Weights of a small GPT-style language model, trained from scratch on English Wikipedia: 3.94M parameters, rotary positions.
MLP neurons of a small language model. Each row is named by its layer, matrix (gate and up: input weights) and neuron, and shows model dimensions 48-143. Each number is 50 + 10 x the weight over its row's rms, rounded and kept within 0 to 99. A neuron's up and down rows have the sign that makes its largest values positive.
After each neuron's rows, "fires after" lists the tokens most often just before its 100 highest values on Wikipedia text that the model never trained on.

L2.gate105:53 68 45 43 49 64 34 74 51 56 41 58 55 47 51 70 40 46 53 46 50 55 49 57 40 71 54 41 18 47 51 36 41 63 53 44 50 54 47 40 60 53 53 59 50 62 59 30 59 64 72 65 39 54 53 60 45 61 29 61 51 55 50 56 56 44 64 38 38 52 42 43 54 39 50 50 58 50 73 52 60 50 47 62 38 45 50 39 54 54 55 56 38 50 49 50
L2.up105:66 50 57 45 64 41 54 57 35 58 51 56 38 45 65 72 40 38 43 62 41 48 29 46 51 56 32 40 46 58 51 59 53 33 37 54 68 51 51 42 44 65 46 53 32 46 52 40 41 53 42 58 35 60 49 55 56 41 38 45 51 42 52 52 66 43 51 52 62 45 45 47 68 34 70 58 42 54 45 54 66 61 34 50 55 51 37 39 57 29 64 47 50 69 55 45
fires after: "ov", " E", "ep", " R", "R", "-"

L2.gate520:42 58 47 49 45 64 50 58 54 55 41 66 36 50 52 55 51 50 53 67 42 40 56 78 55 52 57 58 49 65 53 63 37 63 50 57 50 57 56 55 32 47 41 42 45 48 61 58 49 59 48 44 50 43 65 50 46 52 39 45 54 38 37 53 44 45 48 40 43 36 50 64 57 28 30 42 50 54 51 59 48 60 41 47 52 46 41 52 62 62 61 42 74 33 54 54
L2.up520:46 69 45 25 48 61 61 54 50 59 46 61 46 42 60 64 62 38 63 45 47 62 51 51 45 49 57 35 39 50 44 48 43 47 41 39 71 44 66 48 48 35 45 59 66 44 57 53 45 46 47 52 41 52 29 44 52 67 57 31 79 44 39 60 48 45 52 68 69 60 57 61 59 48 51 64 63 42 53 60 43 36 49 37 55 66 67 56 55 28 55 65 64 37 45 51
fires after: " Jo", "l", "ol", "re", "c", "ar"

L2.gate409:52 56 45 54 48 68 47 46 46 45 61 63 39 48 37 52 53 53 63 49 50 55 52 47 41 58 62 49 43 50 45 39 55 54 42 52 64 57 33 56 58 52 48 53 45 59 52 62 28 66 52 53 54 51 53 46 48 33 49 52 51 43 75 43 34 51 30 34 48 71 49 58 57 39 61 28 44 47 33 39 56 50 38 37 49 63 72 61 61 41 50 45 30 65 51 43
L2.up409:54 62 50 53 39 64 45 47 37 55 56 44 47 52 29 49 46 54 49 36 57 64 45 57 40 77 44 37 67 46 48 48 47 53 44 43 60 42 52 33 74 49 48 49 56 60 59 44 58 51 69 51 30 42 48 49 65 36 44 56 29 52 46 48 44 63 47 43 42 57 51 54 46 33 68 34 51 41 48 26 62 59 53 37 44 53 54 41 72 46 51 50 40 35 57 44
fires after: " A", " J", " a", " In"

L5.gate67:45 54 54 54 58 49 44 42 57 55 44 70 54 37 38 48 41 48 39 37 50 45 54 39 34 58 34 65 45 59 44 49 56 47 41 48 39 55 46 37 38 44 55 59 63 39 44 52 44 54 57 49 50 42 40 47 61 32 30 35 55 53 61 53 34 40 44 39 29 61 48 38 59 47 53 60 68 35 38 72 46 39 48 49 43 52 55 48 48 47 40 55 51 48 47 57
L5.up67:48 51 49 57 51 44 51 60 39 47 49 52 50 48 55 41 32 48 39 63 70 47 36 76 31 34 41 59 51 63 35 62 48 56 57 37 41 45 45 62 59 30 68 38 57 38 44 70 53 47 58 38 47 53 51 51 31 59 36 64 52 49 67 72 52 54 46 47 28 45 52 60 60 38 53 40 70 52 57 23 42 33 55 53 45 56 52 55 28 49 46 50 46 46 61 42
fires after: "re", ",", "ary", "il", "e"

L2.gate72:43 65 38 70 55 59 39 63 61 50 72 48 61 69 58 41 46 55 41 50 65 66 60 57 53 53 57 57 45 38 49 40 51 65 49 30 42 37 51 48 49 41 52 50 72 56 43 67 47 33 75 50 48 65 61 51 50 44 50 64 60 51 49 63 54 64 52 45 72 47 56 40 44 48 54 43 35 56 33 38 44 66 57 67 52 42 48 49 68 37 57 60 48 47 52 52
L2.up72:56 35 51 67 35 50 49 66 59 50 69 34 41 49 52 34 67 45 51 55 47 70 58 63 46 60 34 39 66 42 61 46 56 65 34 56 50 59 43 50 42 42 30 48 61 61 46 48 48 59 69 52 39 42 58 66 55 71 45 36 49 50 48 58 51 55 53 52 30 58 63 58 41 44 37 43 45 56 49 52 38 40 41 63 46 40 39 54 50 40 54 77 44 55 37 49
fires after: " R", "ur", "b", "R", " Re"

L2.gate582:50 47 45 58 50 55 59 48 30 39 27 48 46 56 36 36 58 58 39 58 56 73 56 60 61 70 45 72 33 64 54 47 61 48 60 45 47 54 45 57 45 68 43 57 54 49 55 62 44 50 63 49 60 45 48 51 54 48 43 23 59 61 48 44 57 53 42 41 67 49 42 39 40 58 62 49 44 44 55 48 64 63 61 58 40 65 46 41 71 42 42 46 70 50 43 48
L2.up582:42 37 52 54 57 54 51 49 60 54 42 46 60 56 57 45 49 58 37 49 37 49 50 56 55 39 58 43 64 47 49 43 51 54 39 43 61 59 46 47 39 53 59 62 55 40 41 37 54 53 36 57 61 60 37 48 56 40 42 53 44 57 59 23 49 56 38 59 44 44 55 45 57 32 53 52 34 39 71 46 47 59 67 63 35 62 35 59 41 50 47 54 56 64 48 50
fires after: " D", "\n\n", " d", " J", "D"

L2.gate183:60 51 45 48 48 45 40 59 66 55 51 85 50 44 60 48 45 47 62 57 49 54 43 46 41 55 52 58 48 61 52 58 18 45 49 45 43 41 50 63 69 32 25 52 50 63 53 54 47 63 40 56 47 45 47 43 52 51 54 65 57 48 58 54 54 57 56 49 63 59 48 44 23 46 33 34 46 56 39 42 60 55 36 85 59 54 51 49 39 38 35 57 38 40 56 40
L2.up183:38 44 29 49 46 56 46 53 36 40 45 56 43 27 58 40 31 46 62 44 67 51 51 49 52 76 60 59 49 55 52 43 48 61 77 53 45 44 47 59 40 49 41 61 58 55 40 61 49 45 45 34 63 59 44 45 41 43 55 49 48 58 57 50 62 51 53 50 44 52 38 64 47 30 68 35 57 55 48 51 38 33 40 71 74 39 25 61 46 43 41 47 52 42 70 58
fires after: " I", "nd", " f", " A", " Sp"

L5.gate455:34 28 53 70 46 47 40 43 40 23 41 58 48 49 47 61 56 64 61 52 58 48 55 60 48 44 66 52 50 47 46 40 64 59 28 52 67 67 58 54 47 43 58 46 41 46 46 60 35 47 44 54 50 54 44 50 45 52 48 63 31 42 53 47 42 40 42 42 52 45 47 47 54 43 46 33 57 36 45 56 51 47 59 36 46 53 46 60 54 66 55 49 42 75 54 46
L5.up455:40 32 54 45 43 56 55 36 55 54 53 55 52 39 54 35 46 44 55 36 39 63 48 73 47 44 73 55 54 57 52 57 64 31 54 52 69 43 60 42 44 49 55 41 68 63 71 60 40 53 65 76 46 43 53 48 49 52 51 49 48 44 41 48 44 35 45 47 48 64 67 32 65 63 58 66 49 41 62 52 39 43 61 52 45 42 17 55 41 56 62 59 50 54 49 51
fires after: "-", " ", " (", "y", "und"

L2.gate296:46 54 48 51 41 64 46 54 57 51 36 49 50 46 54 49 37 43 49 51 52 68 52 55 40 40 50 45 50 59 44 65 49 49 55 49 58 56 60 54 58 48 34 50 60 53 51 62 50 54 38 59 52 34 48 58 48 58 25 49 19 49 42 59 50 60 63 31 40 44 61 65 62 51 27 64 64 61 63 46 52 45 72 66 43 47 47 65 55 55 51 60 53 49 71 60
L2.up296:54 69 24 48 36 61 39 41 58 56 55 52 51 56 46 55 46 44 45 37 40 51 40 60 42 52 49 24 40 41 32 39 42 29 61 51 35 47 63 50 48 37 31 43 48 54 34 41 49 34 47 53 68 56 61 59 49 50 35 68 40 48 57 67 38 52 49 44 44 74 43 54 44 63 52 50 48 52 41 50 47 52 56 54 58 68 63 50 35 49 41 55 40 49 47 58
fires after: " M", " s", "p", " S", " F", "ol"

L5.gate466:42 33 53 41 58 62 60 37 69 51 56 38 67 48 38 63 70 55 55 47 57 58 53 46 68 52 59 68 54 33 46 38 70 53 47 54 46 53 61 45 56 51 59 50 37 65 40 58 64 39 42 32 49 50 30 51 51 58 45 57 29 52 57 47 58 46 57 51 55 62 47 53 41 45 43 39 45 38 56 36 54 56 45 39 54 32 39 49 54 49 62 72 60 43 59 49
L5.up466:48 42 64 59 41 50 40 61 52 70 57 55 59 53 33 31 33 33 61 56 45 48 38 54 41 45 41 47 44 64 53 63 52 62 42 72 37 40 44 59 45 58 57 58 47 44 64 60 43 69 59 53 63 46 52 29 70 53 38 66 62 46 51 52 52 44 55 44 34 51 47 52 53 47 53 48 43 49 46 71 53 39 43 55 53 29 53 48 41 51 41 43 52 50 57 43
fires after: " ", "\n", " The", "-", "ro"

L2.gate415:72 41 41 50 61 51 64 54 32 66 50 50 46 68 61 70 37 42 49 69 49 58 51 50 43 67 66 68 39 34 43 51 65 18 52 46 38 61 44 46 60 42 39 47 58 62 49 42 49 39 44 52 52 54 62 54 51 66 68 65 54 42 33 57 43 47 41 41 43 53 60 54 46 47 48 52 50 40 51 40 53 38 41 64 37 31 47 41 41 47 67 50 61 49 48 41
L2.up415:52 39 40 65 50 60 32 47 42 75 52 56 52 63 54 49 28 47 64 43 36 62 52 53 40 56 58 72 57 53 44 44 39 36 49 44 35 62 60 59 50 52 46 46 38 65 50 28 37 57 50 56 44 66 63 54 56 48 57 47 53 36 47 48 30 46 35 41 43 44 57 48 55 62 47 50 76 56 47 57 45 37 50 59 50 38 51 47 69 66 53 47 72 57 52 37
fires after: "it", "uc", "id", "ot", "il", "b"

L2.gate39:39 44 52 48 44 62 46 44 40 54 41 55 68 44 49 46 46 47 65 58 49 53 54 54 41 53 47 53 37 43 61 59 62 27 65 43 31 57 31 59 65 45 43 47 46 57 57 44 32 49 49 60 45 59 63 47 46 47 51 63 47 48 54 53 45 50 52 31 38 50 62 58 72 41 46 42 45 37 54 49 28 40 17 43 53 51 34 48 55 48 50 46 45 60 41 37
L2.up39:52 69 71 45 49 41 42 42 50 47 54 50 46 57 39 56 50 62 63 57 56 67 45 54 59 58 51 38 53 39 54 56 42 49 68 50 80 46 48 50 32 59 58 47 52 59 61 52 41 57 50 62 54 64 71 47 50 38 52 59 45 54 60 66 25 43 48 44 46 54 51 58 60 52 52 48 55 51 55 50 37 30 43 56 45 50 38 64 50 39 46 61 46 56 50 38
fires after: " s", "s", " S", "es", "r"

L5.gate370:58 54 66 21 45 57 52 49 47 41 52 57 71 43 44 45 54 59 56 52 65 36 41 43 65 57 35 48 58 55 60 65 49 60 67 53 56 52 64 44 60 38 35 42 53 43 61 53 31 65 64 47 58 44 55 55 49 58 54 52 45 74 51 42 60 41 29 43 28 38 64 43 66 58 42 51 54 73 42 51 52 65 52 44 38 51 46 40 43 63 62 58 62 45 45 29
L5.up370:52 40 32 39 38 41 52 59 39 53 34 57 25 52 40 57 53 59 38 47 51 53 58 49 47 67 55 63 53 56 46 38 51 57 46 28 50 52 45 40 49 40 57 44 46 38 51 64 47 62 70 52 54 58 53 60 50 68 60 36 61 65 61 56 34 41 41 43 46 51 55 40 44 49 49 45 33 63 36 45 32 53 51 56 66 55 72 46 55 41 49 47 46 44 62 56
fires after: "r", "m", "c", " H", " N"

L5.gate322:64 55 42 47 44 47 35 51 57 50 56 50 54 49 51 66 67 46 46 54 34 57 57 74 48 48 43 55 53 56 40 57 37 56 48 49 42 46 47 53 55 36 55 45 29 47 49 65 49 52 50 55 57 55 67 48 60 55 56 69 44 45 52 42 42 41 58 41 72 69 78 62 56 39 67 43 37 45 43 44 66 63 66 33 57 51 53 61 49 54 53 31 71 38 57 59
L5.up322:70 59 62 64 57 39 39 43 68 72 56 61 75 47 58 71 56 38 54 46 45 48 42 50 48 39 65 53 39 52 42 40 54 51 54 47 39 55 42 54 72 40 38 62 57 43 43 58 58 69 49 36 62 55 63 60 52 49 52 43 66 49 39 62 63 41 47 66 58 55 47 41 41 42 61 31 45 48 36 53 71 40 51 65 39 51 53 31 57 35 44 48 41 42 47 48
fires after: " the", " a", "am", " w", " l"

L5.gate429:55 44 49 53 52 25 53 46 69 63 52 67 60 44 56 66 38 64 51 65 49 68 33 31 50 63 44 38 44 46 41 40 54 62 41 50 43 50 44 58 32 62 44 65 45 52 56 45 55 57 72 53 57 56 44 42 34 70 61 53 61 48 56 64 55 49 52 46 48 49 50 30 41 33 60 52 46 66 46 60 60 66 54 46 41 36 49 44 63 45 58 36 57 63 59 47
L5.up429:54 53 47 38 53 50 43 58 22 20 39 56 56 47 54 51 48 53 41 38 60 47 50 55 40 40 37 33 76 65 43 46 47 56 69 62 35 64 46 36 55 60 34 50 57 50 48 57 39 58 51 35 44 70 47 50 56 47 71 46 48 46 49 64 53 51 54 51 40 58 71 27 44 44 50 23 41 45 45 30 52 54 51 52 46 40 61 36 41 54 40 49 55 44 43 57
fires after: " w", " f", "e", " n", "ec"

L2.gate363:64 23 48 62 55 56 31 38 61 45 42 46 43 53 57 31 43 58 43 35 49 48 52 39 47 50 64 48 49 49 33 48 54 38 55 54 62 31 43 47 49 37 44 47 65 50 45 43 64 45 33 47 39 66 59 54 60 61 64 66 53 58 47 52 51 62 52 64 54 45 49 39 38 55 49 54 66 54 54 53 55 55 46 24 43 52 51 59 56 52 53 54 42 59 45 42
L2.up363:42 43 47 35 45 57 53 44 32 41 50 62 55 50 57 58 62 49 58 52 48 47 38 41 52 54 34 55 37 38 43 51 46 48 61 48 59 62 50 44 47 54 54 55 61 51 40 59 42 56 53 52 61 46 49 49 53 47 54 46 39 46 52 53 56 44 32 50 60 57 64 52 34 38 64 32 49 47 48 58 36 32 50 42 44 65 60 29 51 41 65 52 23 54 39 39
fires after: "if", " B", "l", "ar", "pl", "B"

L5.gate276:43 59 67 46 60 68 41 41 50 49 45 40 33 56 51 44 40 38 46 67 49 37 68 59 57 42 41 42 25 58 55 48 48 50 71 41 17 28 52 35 52 57 45 41 63 35 33 56 61 56 58 40 53 39 58 47 40 40 45 51 52 46 49 46 47 52 64 61 31 43 48 58 64 33 54 62 47 55 42 29 53 43 69 52 42 39 49 46 32 47 43 56 53 60 52 30
L5.up276:44 63 55 57 65 45 53 62 46 44 40 63 42 43 59 44 56 49 53 54 61 42 51 53 38 56 39 53 47 37 47 45 49 55 44 43 34 49 47 45 69 54 55 59 46 19 39 59 62 55 53 41 61 46 38 74 46 45 39 39 32 52 28 32 52 44 38 43 34 53 67 49 58 55 45 55 47 46 60 24 68 40 52 60 45 58 39 37 55 38 51 63 53 56 45 48
fires after: "0", "e", "i", "an", "re", "a"

L2.gate248:54 38 49 47 55 43 30 51 44 55 44 48 56 46 65 59 45 59 56 50 52 54 55 60 65 38 57 74 44 48 49 37 51 50 41 44 46 40 48 57 57 38 57 58 59 53 38 37 44 50 51 54 46 66 56 43 43 38 26 38 42 61 67 42 74 47 41 35 41 35 31 39 59 50 51 52 70 48 55 66 45 65 59 49 44 43 73 51 49 64 47 48 59 51 53 51
L2.up248:52 34 42 78 48 41 54 60 52 53 53 63 44 56 47 34 37 54 39 37 63 61 57 38 43 38 51 43 42 34 52 32 59 48 43 32 52 70 50 57 55 59 40 53 46 43 53 55 62 41 54 57 59 42 48 61 62 58 50 58 64 47 41 41 59 43 66 37 74 43 36 56 75 47 44 37 43 48 36 51 52 55 47 33 33 60 48 55 52 48 71 49 54 50 59 60
fires after: " R", " E", "amp", "R", " r"

L2.gate457:59 52 59 62 51 60 51 47 47 51 51 46 54 51 51 49 35 36 43 51 40 48 38 61 66 32 46 58 37 45 32 65 45 51 34 57 54 50 42 62 57 49 57 46 36 47 63 46 54 43 17 27 45 54 37 57 49 67 39 60 63 47 60 42 52 48 48 49 56 59 47 42 58 52 50 59 46 48 61 34 46 57 46 47 57 52 45 50 47 38 58 50 47 43 61 55
L2.up457:66 46 41 39 32 54 62 62 44 46 52 40 50 59 52 51 44 49 57 61 59 49 45 37 42 31 49 48 57 50 56 68 34 44 59 51 43 46 52 43 62 51 54 44 47 48 47 51 52 52 30 55 46 37 48 55 53 54 36 79 59 53 49 39 51 48 36 35 66 46 61 59 31 40 47 55 45 53 60 51 58 42 45 46 55 31 39 50 37 63 47 48 62 65 65 40
fires after: " I", " B", " v", "nd"

L5.gate110:55 66 40 58 45 61 66 58 26 51 43 39 29 47 34 59 38 67 39 44 28 44 42 46 28 72 68 55 41 43 47 60 56 44 64 47 54 48 56 49 46 55 38 42 52 47 44 44 58 52 53 52 69 43 51 56 53 62 55 45 47 48 52 40 41 56 45 46 39 41 52 37 38 58 51 31 48 54 51 38 51 35 40 42 42 49 47 44 32 55 59 65 65 47 49 39
L5.up110:44 42 55 41 45 37 48 49 57 54 33 52 53 65 28 46 49 43 68 54 53 39 44 55 47 61 35 56 48 48 26 58 57 35 49 65 47 40 52 66 47 48 37 43 53 34 31 53 65 43 46 41 64 47 48 65 52 61 52 55 42 38 63 37 59 47 51 53 42 61 57 34 43 46 61 48 44 69 38 57 40 59 55 40 37 74 24 45 44 46 45 62 51 48 38 25
fires after: ".\n\n", ")", "it"

L5.gate554:43 44 32 58 47 51 43 57 48 46 56 47 43 46 59 60 51 52 42 38 46 57 47 50 49 42 33 48 36 50 42 43 44 47 39 48 68 50 57 56 58 86 51 39 42 51 59 48 66 55 52 44 50 55 50 62 45 39 54 51 28 55 56 48 44 47 38 38 66 63 36 55 46 54 60 42 61 47 41 36 41 71 41 50 42 55 53 48 59 57 50 36 58 45 60 43
L5.up554:51 43 46 70 50 81 46 36 64 56 36 27 58 67 61 32 47 64 35 48 59 41 48 44 52 45 32 39 48 59 28 49 61 41 52 41 39 56 45 38 70 60 48 38 38 48 60 49 41 50 48 42 65 58 41 43 39 63 37 30 55 43 42 54 45 46 55 56 37 51 43 50 52 56 63 59 29 51 33 56 47 48 39 60 63 52 47 52 59 55 43 44 44 56 53 38
fires after: " S", "os", " G", "am", "y", "is"

L5.gate454:41 34 29 42 52 42 59 45 72 65 60 60 51 46 60 46 52 49 48 33 70 46 40 45 57 46 65 58 47 46 45 46 46 17 53 39 45 70 38 61 33 48 65 35 61 46 52 62 49 57 55 57 55 41 37 50 41 49 48 55 46 56 47 54 43 48 46 45 53 41 58 51 46 47 63 51 48 47 48 49 56 41 47 43 70 54 38 46 34 39 55 35 55 42 50 41
L5.up454:60 52 42 46 40 65 51 56 43 38 38 51 35 48 62 47 44 29 51 36 52 42 41 55 44 52 34 47 45 63 44 53 42 63 44 58 47 36 51 46 64 44 54 60 69 58 47 61 46 44 59 65 51 40 35 69 47 39 74 63 56 47 61 25 48 50 40 47 38 31 40 55 46 43 44 48 51 62 53 69 61 60 50 61 50 53 48 60 49 68 55 50 46 58 48 57
fires after: "eb", "d", " B", " F", "st"

L5.gate82:43 33 35 51 56 73 62 38 52 50 54 59 43 57 54 64 43 53 55 51 59 53 47 31 59 37 37 49 38 43 66 69 53 36 61 37 49 55 44 59 39 41 54 44 52 49 40 49 33 46 35 43 58 59 69 60 42 74 32 68 63 52 44 56 40 43 57 65 64 52 50 54 51 48 44 60 46 43 53 36 41 64 44 66 51 48 52 45 39 57 53 50 44 42 49 59
L5.up82:49 43 62 52 51 39 50 39 59 60 47 57 60 58 48 35 57 45 65 45 47 65 42 39 48 61 56 56 46 55 26 49 47 59 46 31 44 42 40 45 53 50 62 43 41 56 64 71 31 53 41 45 58 39 55 59 48 45 42 52 54 60 56 48 41 61 44 56 42 55 31 56 49 56 35 53 53 28 44 56 49 50 39 52 41 35 62 51 51 63 43 58 47 56 52 53
fires after: "r", " B", " p", " v"

L2.gate462:47 67 55 51 58 47 57 47 46 45 66 38 54 41 56 61 64 67 31 55 46 48 49 52 56 52 45 61 39 39 51 40 59 53 49 36 48 54 47 56 50 46 52 75 24 60 50 55 47 44 63 39 59 41 32 22 48 43 50 43 51 50 48 74 46 46 45 46 55 48 63 29 43 60 62 35 51 39 44 58 56 37 54 42 43 58 41 53 57 59 34 56 47 60 41 53
L2.up462:43 42 56 49 47 50 55 28 63 64 52 45 48 46 58 46 45 60 39 52 45 46 45 50 46 49 45 45 47 41 46 47 47 57 37 42 61 49 62 56 50 58 55 47 44 42 45 57 56 54 51 44 44 47 57 57 50 55 32 53 50 49 40 52 60 73 62 54 42 29 30 36 58 40 33 52 39 66 61 36 60 43 48 63 57 63 38 42 60 41 46 59 38 47 57 52
fires after: ".\n\n", " |\n\n", "\n\n", " l", " d", "==\n\n"

L2.gate108:49 55 51 54 59 55 41 63 51 61 45 72 56 56 44 34 51 52 39 55 60 67 62 38 58 57 61 61 61 53 47 43 51 49 60 45 36 48 55 70 62 50 43 57 54 73 57 59 55 49 65 45 48 43 70 48 50 56 72 69 58 46 70 70 45 48 50 50 50 53 58 58 29 34 60 41 61 58 58 45 53 38 51 30 53 42 54 50 47 60 36 39 59 54 49 37
L2.up108:37 42 39 70 58 49 51 52 32 45 62 39 35 61 53 36 51 38 52 42 30 71 43 22 52 37 47 41 61 59 57 35 44 52 40 54 43 40 64 61 48 76 46 55 47 48 54 57 38 50 79 54 47 46 49 44 67 64 51 49 56 62 57 52 71 47 53 67 42 44 39 59 40 50 48 40 61 67 53 53 48 36 38 39 38 53 45 46 63 49 45 52 32 51 53 43
fires after: " f", " de", " F", " le", "ra", "e"

L2.gate272:42 58 45 57 55 45 53 49 50 56 47 45 46 54 47 57 40 48 32 45 54 57 45 38 42 52 49 46 49 51 45 51 54 41 65 46 54 45 52 48 51 55 34 46 58 60 49 55 49 70 52 57 43 38 58 48 46 36 38 59 49 41 50 44 22 52 55 42 49 48 39 54 77 43 71 48 42 53 45 61 36 65 48 63 64 36 68 68 35 54 59 41 48 37 45 48
L2.up272:60 57 47 74 33 36 39 44 55 54 55 71 50 43 50 45 45 58 53 56 44 60 47 52 41 53 47 57 75 48 61 48 64 43 58 57 51 47 55 53 53 63 53 57 55 52 60 64 53 70 43 42 63 50 58 27 58 59 61 58 37 53 44 50 55 38 39 37 54 62 54 46 55 45 52 57 45 36 43 50 48 45 47 49 39 55 50 39 65 41 52 50 34 49 37 58
fires after: "s", "S", " s", "are", "ers"

L5.gate588:39 34 55 41 62 50 42 48 37 53 42 43 39 40 40 49 45 48 48 51 37 40 48 32 25 54 43 37 54 32 43 45 53 54 59 57 47 46 43 41 43 50 36 44 59 58 65 69 67 50 75 65 49 63 53 63 40 43 68 64 54 55 60 36 52 45 52 37 44 48 49 61 62 48 52 40 56 53 40 48 62 51 60 38 54 39 51 70 54 45 51 60 52 60 72 65
L5.up588:71 62 37 53 37 30 56 51 39 49 26 43 49 46 63 67 42 42 72 50 60 57 75 34 44 37 64 62 66 45 57 54 40 49 50 39 48 66 47 61 48 63 46 60 38 43 41 60 48 39 37 45 43 49 57 41 46 62 54 54 42 50 52 51 53 58 47 44 51 48 62 53 46 33 57 54 55 68 51 62 57 54 50 44 51 53 36 51 44 44 42 48 36 64 73 34
fires after: ",", " in", " of", " (", " at", " and"

L5.gate331:54 35 56 47 34 53 53 50 47 47 47 52 68 62 50 50 41 61 52 45 58 35 44 61 57 60 53 59 57 45 27 58 45 56 44 46 58 54 61 32 48 35 50 52 53 55 56 69 56 50 24 53 41 77 50 57 72 52 34 53 40 41 41 62 55 61 66 51 63 40 57 63 43 58 57 33 52 50 62 59 52 37 52 43 54 40 45 29 36 54 57 48 44 64 62 40
L5.up331:59 42 52 68 51 60 38 40 64 64 44 33 55 42 43 43 41 70 64 48 47 58 33 35 46 54 42 54 56 44 50 39 35 54 51 46 42 45 43 64 34 42 39 43 35 50 52 32 46 57 47 54 34 50 36 50 40 47 42 58 33 45 46 54 66 26 50 73 47 54 56 69 59 43 53 77 55 50 51 42 47 61 66 52 65 30 56 41 44 62 39 60 64 49 38 54
fires after: " s", "em", "aw", " A", "ch"

L2.gate304:70 63 49 44 44 47 35 65 50 46 46 71 45 59 49 48 49 33 60 56 56 51 68 62 35 51 58 47 54 50 52 62 34 44 42 68 38 44 57 75 47 55 40 47 53 45 58 47 50 45 51 50 63 57 63 66 54 53 68 38 34 55 53 42 47 46 46 48 50 57 48 49 53 35 31 68 53 53 72 31 52 65 49 63 38 40 65 56 45 36 63 52 37 45 50 45
L2.up304:36 45 50 50 59 36 65 59 50 47 57 40 50 51 33 54 42 49 51 31 29 46 49 40 41 76 45 50 50 31 31 57 47 35 58 35 57 50 54 47 57 44 45 54 48 24 43 57 58 37 64 56 60 59 66 22 57 56 66 25 43 38 33 54 44 54 53 69 43 68 54 39 43 51 37 49 40 55 63 38 59 53 49 54 53 52 59 58 54 47 53 57 51 54 60 56
fires after: " S", " H", "est", "S", "s", "m"

L5.gate193:62 66 41 53 41 53 57 72 42 56 55 60 47 46 74 56 51 64 32 30 45 61 47 59 34 61 62 25 43 58 69 28 44 51 32 51 62 42 47 39 38 60 45 39 58 49 60 40 50 41 60 51 40 58 33 52 52 57 45 61 41 49 27 53 43 46 59 45 55 64 62 51 48 57 63 40 48 39 48 39 45 44 38 53 39 59 53 35 46 51 60 51 79 42 54 57
L5.up193:56 58 37 59 35 58 34 62 47 67 50 57 42 63 44 47 48 36 70 48 70 59 55 43 41 64 45 25 18 56 58 63 43 42 58 44 40 49 52 54 55 55 45 61 38 61 55 42 46 58 42 59 57 68 56 60 50 47 45 49 50 52 29 48 46 54 35 54 65 54 21 55 46 35 47 52 43 49 46 57 29 59 53 61 52 56 48 50 57 53 35 28 45 55 51 53
fires after: " S", "y", " s", "s", "ity", " g"

L5.gate399:41 59 66 72 48 58 59 40 54 60 43 56 42 52 58 57 40 40 59 49 41 42 58 48 40 40 70 61 52 31 55 65 70 40 48 60 37 35 49 58 52 38 64 63 42 45 53 52 49 49 65 52 51 56 55 54 65 40 45 58 48 35 50 56 38 45 45 44 47 76 47 55 61 41 37 55 60 41 38 54 75 42 58 51 54 46 51 56 56 43 59 57 68 44 47 44
L5.up399:63 49 53 30 51 46 37 39 46 62 43 47 46 60 48 47 50 63 44 20 43 38 58 70 65 34 51 63 49 40 39 62 60 59 52 51 37 81 59 54 64 53 45 47 48 73 56 39 50 45 36 49 38 53 53 41 36 44 56 48 26 46 45 56 55 50 61 50 42 42 53 34 55 42 56 49 56 54 57 57 48 53 59 58 49 51 37 62 62 45 52 58 47 35 69 56
fires after: " the", " The", " in", "The", ","

L2.gate527:54 39 62 37 43 46 61 44 55 36 53 33 67 57 68 60 55 58 49 62 44 35 45 22 54 45 52 63 58 64 40 54 38 51 56 61 44 51 48 46 53 40 38 68 64 52 45 53 53 52 46 49 53 62 41 58 39 53 52 44 51 49 49 41 38 37 42 60 51 49 33 50 21 60 55 54 65 32 45 63 45 47 43 61 36 60 46 50 56 45 42 56 41 47 55 60
L2.up527:39 49 42 49 47 35 43 57 39 36 52 49 47 69 62 49 56 41 35 54 44 54 45 46 51 32 68 72 48 62 50 52 57 57 67 63 29 41 37 48 68 58 52 57 63 60 57 51 52 45 35 48 46 48 36 46 39 38 52 47 35 53 49 48 60 54 57 29 46 35 35 45 44 45 66 51 46 68 61 61 57 44 44 42 68 55 31 45 51 55 41 49 55 64 39 49
fires after: " f", "le", "nd", "a", "-", " a"